Weights of a small GPT-style language model, trained from scratch on English Wikipedia.
Training: a variant of Muon for these matrices, 1131M tokens, 8629 steps.
MLP neurons of a small language model. Each row is named by its layer, matrix (up: input weights; down: output weights) and neuron, and shows model dimensions 208-399. Each number is 128 + 24 x the weight over its row's rms, rounded and kept within 0 to 255. Numbers have three digits each.
After each neuron's rows, "fires before" lists the tokens most often just after its 100 highest values on Wikipedia text that the model never trained on; "fires on" lists the tokens most often at its 100 highest values on Wikipedia text that the model never trained on. A number after a token or word is its count.

L10.up420:140155149148113124152108101105147122106131104133112107144184119126120157102115143107119102073195140120087153121129096141095111155105115118098120163118126157139132118131151139124134076088114129133126151141096131131140130144100093159106123125069131152116118130153120100149108155144139111137145164144089143106132157131136151152132102064142165139132140118109139148149133142110107145128142131101109191137106129114122154107153123098135140107152139112152138091116133109098100104121088120116107138111129132142067115170160127141116119097140137120104101150124143115123139117128138141138
L10.down420:131125165118138148109182120136134133132149113105074157099153151135102129099120148113147110108150118166098147084103159147156122151106112105117137148092143139110169147115115142132118148114109117148133151168138123130126145140110167131145148117142143105130122128103119158131132171157144118137119109121090100148125076122143153161157133120118117104142130161140090143099167117144144146091118115101135090143149120117088140126125137141101163102152141162138084170141131129154129117094140120144123114107154151178173134134148119177104145135176140156139146155114146096115104111136112118137
fires before: " " 57
fires on: "| " 64, ", " 23, ": " 4

L10.up972:128126087082124129109110122127154118106136130131082121099174101103131147099140143161135137167178140103130190122116146115143155151093133099144101123189098169119123130175098105090120067118136106091145151140132073145124155130126143128117124113152131131145177167161132139102176158138092150117120115124115132121092118117150125156124129125113148155091084128132135098113125134157176130123131119115151127112120115091119142092135120151107137140107144118109127123122143078127112136190133132112095092092085122136150097177128105145105104114129103114110138162095130128135131161120133114129
L10.down972:103106097111170127115101085142152112108125168094103082125107126089096144118128113118125128124121102125103161128133165118066095121150132153135151153147122144107180172151107140119073121145140104084120137153147137139158149111086113149111155116151164144195161133104150102137124141118122134110112081118112094111115126122135107127105124109113138123134120123125157126153132130155118145061153087152086146125094153128114089163138125136142133153109131138162166116133115113114100123132140150124115103172103089114126150128125145110153104121092110153118107086132104142169147123113138128106
fires before: "\n\n" 73, "\n" 9
fires on: "." 99

L10.up744:142155117112137128132149133114106117177183177124135104123157157150150110110167135139109094087176104140103144135126140164122113089130113108130104128105143123132187134103190142126120133117139148171126165131160091124097119148137123160105150099141128085133154153113114152139140137066124137156108122136148119125195105126178130126094137104073111135123077091101109115102139128157174106110123115128155154133108176128137160112127133149117132153136132140094076195112160147118142139174153108085123158143106116118121139115121127122148139115156109126112147157114115130128114093116128088112
L10.down744:142151106099113135126159147116148102131117098113116153113144101117133097122131135138120173173107099151099123126166152125091143124109128189128114138106119155064138127107155124206128113125123131065118148172152106147130122104150105185133107136125151133158127161089163132103108167103157100152152101104114093140151141108139159140091148125141076118160135142104113113107144126148155138199125110132073101111104152181105222122119156115133111189079117166110129113095093108123159095143125102128157114102137125108154128141148109126136130168096090125097103126088138138112128095112108108126
fires before: "\n\n" 99
fires on: "=" 58, "===" 17, "|" 7, "." 6

L10.up1171:097122109151094131120110141110124143131119158137120124111133128125076119115071161146131089104119117129158154107137138135132119102166108148100122150127142157114215102148137123100103074104116137147166147120149128072128112131099148143132078137165103106135126112113111115187094108119115131111156122129128150135115133161091108123133129104115120144105137097094113121111097118139103104141143143144169107120123119099150114098153106153142104112150136138131147152112116107127130137107183112111140115104114170146126113139099133128128101101123137117115090143125139167141119139146151147164
L10.down1171:094136139137166122164103118104096104117170124108134132113136123161121118102123084092123144153132101103136080146128162143107126153140118115130090142146151150143136125169143138107124132109158110112115139166138156121085125123096121089131159116152123141107130112128089111105094142133116079106109114102144128164126134087151131119136150119109142105146175127130107138177117085127120137142080107155137138136075105128168107093111149124140173140102116114143154137096178096137178114127110194089128120132159179102088123122116121138103099145134152147092109119089170115177131106118102158156
fires before: "6 " 16, "6" 12, "7" 11, "7 " 10, "16 " 4
fires on: "| " 27, "–" 13, "\n" 11, "200" 8, "199" 6, "202" 4

L10.up940:094154107121108121140140113118150131158129152091100131150146115108174127145128159140141133119156101116143115114126111112165127136113092105149136112111105154191114136152116106137115117099099063109091123092152173106105135155090134139115134186117106096141143102182134119159144151147085151157132146161125165121102081122102108077149152114104161100113103133123094159152105100131086114127112114104108162146168124098079109113141127121099106139157118123154147130133191121097109112131116092127135150101067139127124165121126082111126110147137102124112176140149124108075113100159081130077
L10.down940:114115158144133149147171159138121123149132149089147155141126175136122173099138140159119098109102125116132099108091103132148134146138124167161151137136129159107131113161129116116096087115107141149142136108126127115155095127087137120135119133127164116138105072114049129179106112140111140125141155092129136156105123123130110181094159116150123106164133105122157137161115137115109148150120166141144143151141118112133128128125167140170111151121117108128140133127123149118186102119126137115094128116125099104123098137129117086139157146122125134127131113118198114113116122136120144130
fires before: " " 93
fires on: "| " 87, "tur" 4

L7.up698:119065120129148096118140179118130154180146147150139147121079106149161105081121142128086157096137130139099112142145118117113134142137169179123156124141111192158096095196160097117130142138128131144127129099119136115123104140145118140162159120140144152157174138153128148140115174106105133134143121134146128129088092103095101118109120103152120107151129120117160152151121117139090098108153119127111104083134143160114196110144123103135145134106080136125100108109166110102129082117173128105102168146134130115114136129135093105142095161130125109162095186102111133119106143156111131105
L7.down698:120128094111156113133143162106119177139104130186083166099131129141116145148126149092152150130110152167144102114143093126127101143147156125113115142109126195119126137152119103124107119155119162136118099124112141126127119133132134106135124154147157131127115136143106126150116137103141132147142121081175119097102105076121115134127121128102140094141167094089133173134110160157110160143099146152099054137134109131077129166133147117129096144163145124172191136117150158124082123174165157108094172152129133117154074129065117150165119136121127142108096152100091127093116090145152121110
fires before: "\n\n" 40, "\n" 30, "ian " 5
fires on: "." 38, ")." 25, "Roman" 4, "ov" 4, "Serb" 4

L10.up1891:146117158120153140109112173147155144130151174138124108154128129111153161109114094138117149147126115115066141122144143131150130091119107124132120112129119137122155135134124144101150147112136137119134148162145142131156120142134112100172133112141153083123151108130125109145130085105141102146079164127102121141133119150142142161184130102103129149117138119147159149161147131158124132139133122143081154137088097142129135115144119136140092126142136162179096140126137133113099137126122115124137129134178144102138145142115149142137090083092119177125139147130089102076145132099160105135
L10.down1891:139119143131126105140124062171125144112141115117122138128139136130146125133097141111131169139116118136104100116165133070123105182168152168104133146074121099162142099108118144115138116123134105115165120151111142129107135158145143120110120126141095107099124148136109131091135137093126099079169187144129102128132140118137143083143166112099121145124172110129140127175166137092100122095075116105101116105087073131168119088103149113182151144118147145166138127141089121156107138138165137141100147154100149102161113125160153146126078117179120169119102166137153157120180183132166131169
fires before: "4" 15, "8" 10, "5" 10, "7" 9, "9" 8, "3" 7
fires on: "(" 34, "| " 33, "." 22

L10.up252:109149156173151143070127148116128094153136166127146113147132159139188157148133116131156142127158123152125182154134146076165131096115118096134114144174124022133113115117106117149158140142145085107157062125124159107088129173139123143170151128112136132143193120149166166141176105132125125152147085148118138086130141124155118130173135160109122145111142112117093189134110129145151085138126124136093144118138161146161116118134166071136098178148154123115133134147126123134137138163147159165111133134157105136096109108156148148169141144101136150116117164132123101131119150095190139152
L10.down252:199146115108137101111090123105084159133177133118137130103124111077109162130153111142102164123147110144120126146115147091168145110160095195101123153112139134114115139144100128081073087111095150107120139124152092119154143096148136144119087130106108128116122138124137114075143143103107122148120097109128178122110092111084172121142130104128140113154094137129127150132127123182131114125140172088150148114151116158105127169128130118158106097155143128102127117113151126106128170142102143184114098148151131085109154109179164141126121140149138150137102169141117175116120121110119134108
fires before: "198" 40, "199" 14, "197" 8
fires on: "| " 33, "(" 19, ", " 5, "April " 4

L7.up685:132105116105144161131107161124081126109117138112107138154145141129119096132122118066099122111114125143149136094135111158119081135149147167105134123143144105100079129148137119086133158088100116149111143148156093150064183092109109145137145120120131120135150165131162113096130140169125106134117116089131103128130120128111113131189129119139152120092101149153112163092135150162127113101121126115131163135127118154098142097104128126125118122093122157133119138149135179120147127141155105139111132128148131144124108150139109104110146107143160137141100086125139177057121144131170093154
L7.down685:068106149107151137101156130159113136133063140158091118144135109122143129143124133140110125182135103101142157102097134140150121125112165163109110139142145144094109115162151152188155140091154135136136129125141136132141172092132145117146095103120139112131103108142128097107158138153140125161123132158101145119128093160115125116147117138158107097127072155109126106119139107123124120133105156151124120135130169126091166118109154139113135112106163168175156111099160117103125147088148130094135118062123148115136127116113116114130147122160143154085138139082086110101120127150131081124
fires before: "the " 54, "a " 5
fires on: "in " 39, "of " 25, "by " 5

L10.up362:074102134142132139140159120126123102113179131154094128159112130113131106152117114129147125111163101158127097133144166097112087123129128145134146115135141114108122161145126122168100100097090162110125135170149131133094176132124100135135125170137110134116127131153116123166117169133110103130157150087134123119105135119079139155169125153106129110106120117129153132082097139139180130133117116103131153177086141120111110105107160124123136123120139145116163135096196114158131085149140106123137094093121072174084141144174135109126106152160132157124201102124082140124143098146102104134
L10.down362:105128115138177126125129153178174132143165133163141121093143096102144117127166093134131109109105124122138124141104140163107113138168134146141135136124145121123134123140114100118133140095146143148110143118124122125110062139098123145133112157124125112126151117106144095134111132124157102103137083156122129140124120137127140125173095143136154070091160131144141118131140109145157135141069129111136150140126104078136150128125156138135137124120117172139114110163112125122114123117118130171154119107133131110150122107121127168146110150139087099142134154165145120172121091127123129137
fires before: "the " 50, "a " 7, "their " 4
fires on: "of " 24, "in " 16, "to " 8, "on " 6, "from " 5

L7.up1965:146100157141094102135192116102183143112086117127121180117086139113106072114138079152095131096167126111145061163103107165148114125085115120109108155108119140152138072150152111136150102128146114102119146140161121111128140145105095127063140104155125096095132118131136132135112147117127140161137152117161112130147118115106115100156136123150144123162108161094125134162120129146121097125100119121138131124159102149154094136111110132135133166142137167137110097101129173110128109110123148137116141091136108114123164147116166145125125111123116085135096115128113141135153149172190125122
L7.down1965:169143115144084109134139122133144085095114130138115106165093142098170119115139095147101103143190172180115129123124103138154074145073106113166119189110115118125127081152108134111130145106150103138103110165135115130086141160089099145146110109152123098122162094117135136180112147119179140035137139119144129118088149142115160158106156140138079095141095138136175122132102116130123139104109114140120145158154113118145082133141131109122143167119154150166154113153114101158075095117135134179130131117115140119103148134116164140152177106141122100137113131126150146135153097157124104137
fires before: "a " 18, "0 " 14, "the " 11, "2 " 8, "1 " 6, "–" 6
fires on: "in " 29, "–" 23, "a " 17, "as " 4, "2" 4, "- " 4

L10.up1326:160132111123135163121174175096186142153128145114114107143121146132146152124138129127163104122126129098153105113141095130123091107130119140114107179137133062113165171139118126131128098142130122102140108115117126088132102139111162097101127129127153127129139121126135171107086081117086129111125164135145129083137171126176116130127135151145135116131095147115115143203138153123122065151098157096086114115099151119115153153090186071112099128119102138134135123154159145093134088167147097117141183102157124151104106167170130121165123075131117152135145126134152117129146109142112144132
L10.down1326:141132109127092171177116165109141159127092114159110119154148119085104142142122118105154111145089110159097108083155115129108170096088168168133141155128103155170129117089152128134139120088089187168128140112118127113171131129082181110133109126141123112133164158126138117125126102122103139123158139141140119156121134068148120080154115145128147112146123209121118126167141148108128178106139103108147095114141118081141149139124124110118122123161104141124091149204153111083145164134150082092092125128160110148082152145105126159117153130121125109138128145175137123134115122146120122149
fires before: "199" 44, "94" 6, "189" 5, "90" 4, "200" 4
fires on: "| " 25, ", " 19, "(" 9, "–" 7, "N " 6, "In " 5

L10.up1149:131107109139134188151174176137132143104168105104099124099121080107126123116128160120132096081158138103127128148165137102127135108122132135175117117102108149119175114112116097108120082120119114149117112124142113113123142121104127095088098121145136145148101167176148115106135156125119121109132120146120100114106133114112121131160133161152124143122145097145119125107090092147149108161145130108166112127139105093114105119142112124139073094116131101157123142166105135119145126170159108194133143171146133099135120131129098127108159106122129097094135150120158151175126141133168142111
L10.down1149:115061150166171136128122083121130122113131131118106125127121101102110152118116130133079159143173092145126122135160133166134162137157115147133109100086142151088112131138143136137117133155136122114136120110121168142132151158131121105111124129064144129148107118118110139106108131148122098129111148132081115104105134102119127124156128129138149085128131108096151119138114128138122142134116077146120117142108124167110153090132157159124156157119092102159165115104123134140143133103152164161166121128133107105137171134144094138104121171078158132117110105128140101111135124137126109170
fires before: "2 " 40, "2" 17, "12" 4, "12 " 4, "8" 4
fires on: "| " 37, "\n" 11, "202" 5, "." 4, "200" 4, "–" 4

L7.up348:137135115155108117127122120151124128158133142122167114136137135097144133115108117132099118128152103100154120123146169163078141106139135115136130080086129136113167148116141101114116143127159110098149126105160145130120110105155172171117124187120182095141132107097157147107107108133168110140124120132150105098118191129111109146149142116145152078127127133086108131153082142165195157121129103153121118133122125113101148162163129152186124139171097162137119129150124121125144093137103118133117136132154129136144126118133151126116133149152113148114123097099110095156110113122145096132
L7.down348:117141136177173105131152103123094164147137133135170132111097099138124141134161143136103102095133168121132121144142122123146132114138158130153166167116163108151165114106151163123110109132116135113121149114147127144130109130140114129149109088159127144114076118118173065122125127100129081132115101146130144155129151113097110106131110143151156140151107191114110148198109130172119116158132109085168142123100128098147145160095179175109207130166098157094119138115086120089146154140150099131140151161139162121127129116151138141130134132112145134109141135144108142106129155124167128129
fires before: "\n" 15, ": " 14, "|" 14, "| " 12, "|---|---|---|---" 8, "|---|---|---|---|---|---|---|---|" 5
fires on: "\n" 24, "|" 16, " " 6, "|---|---|---|---" 4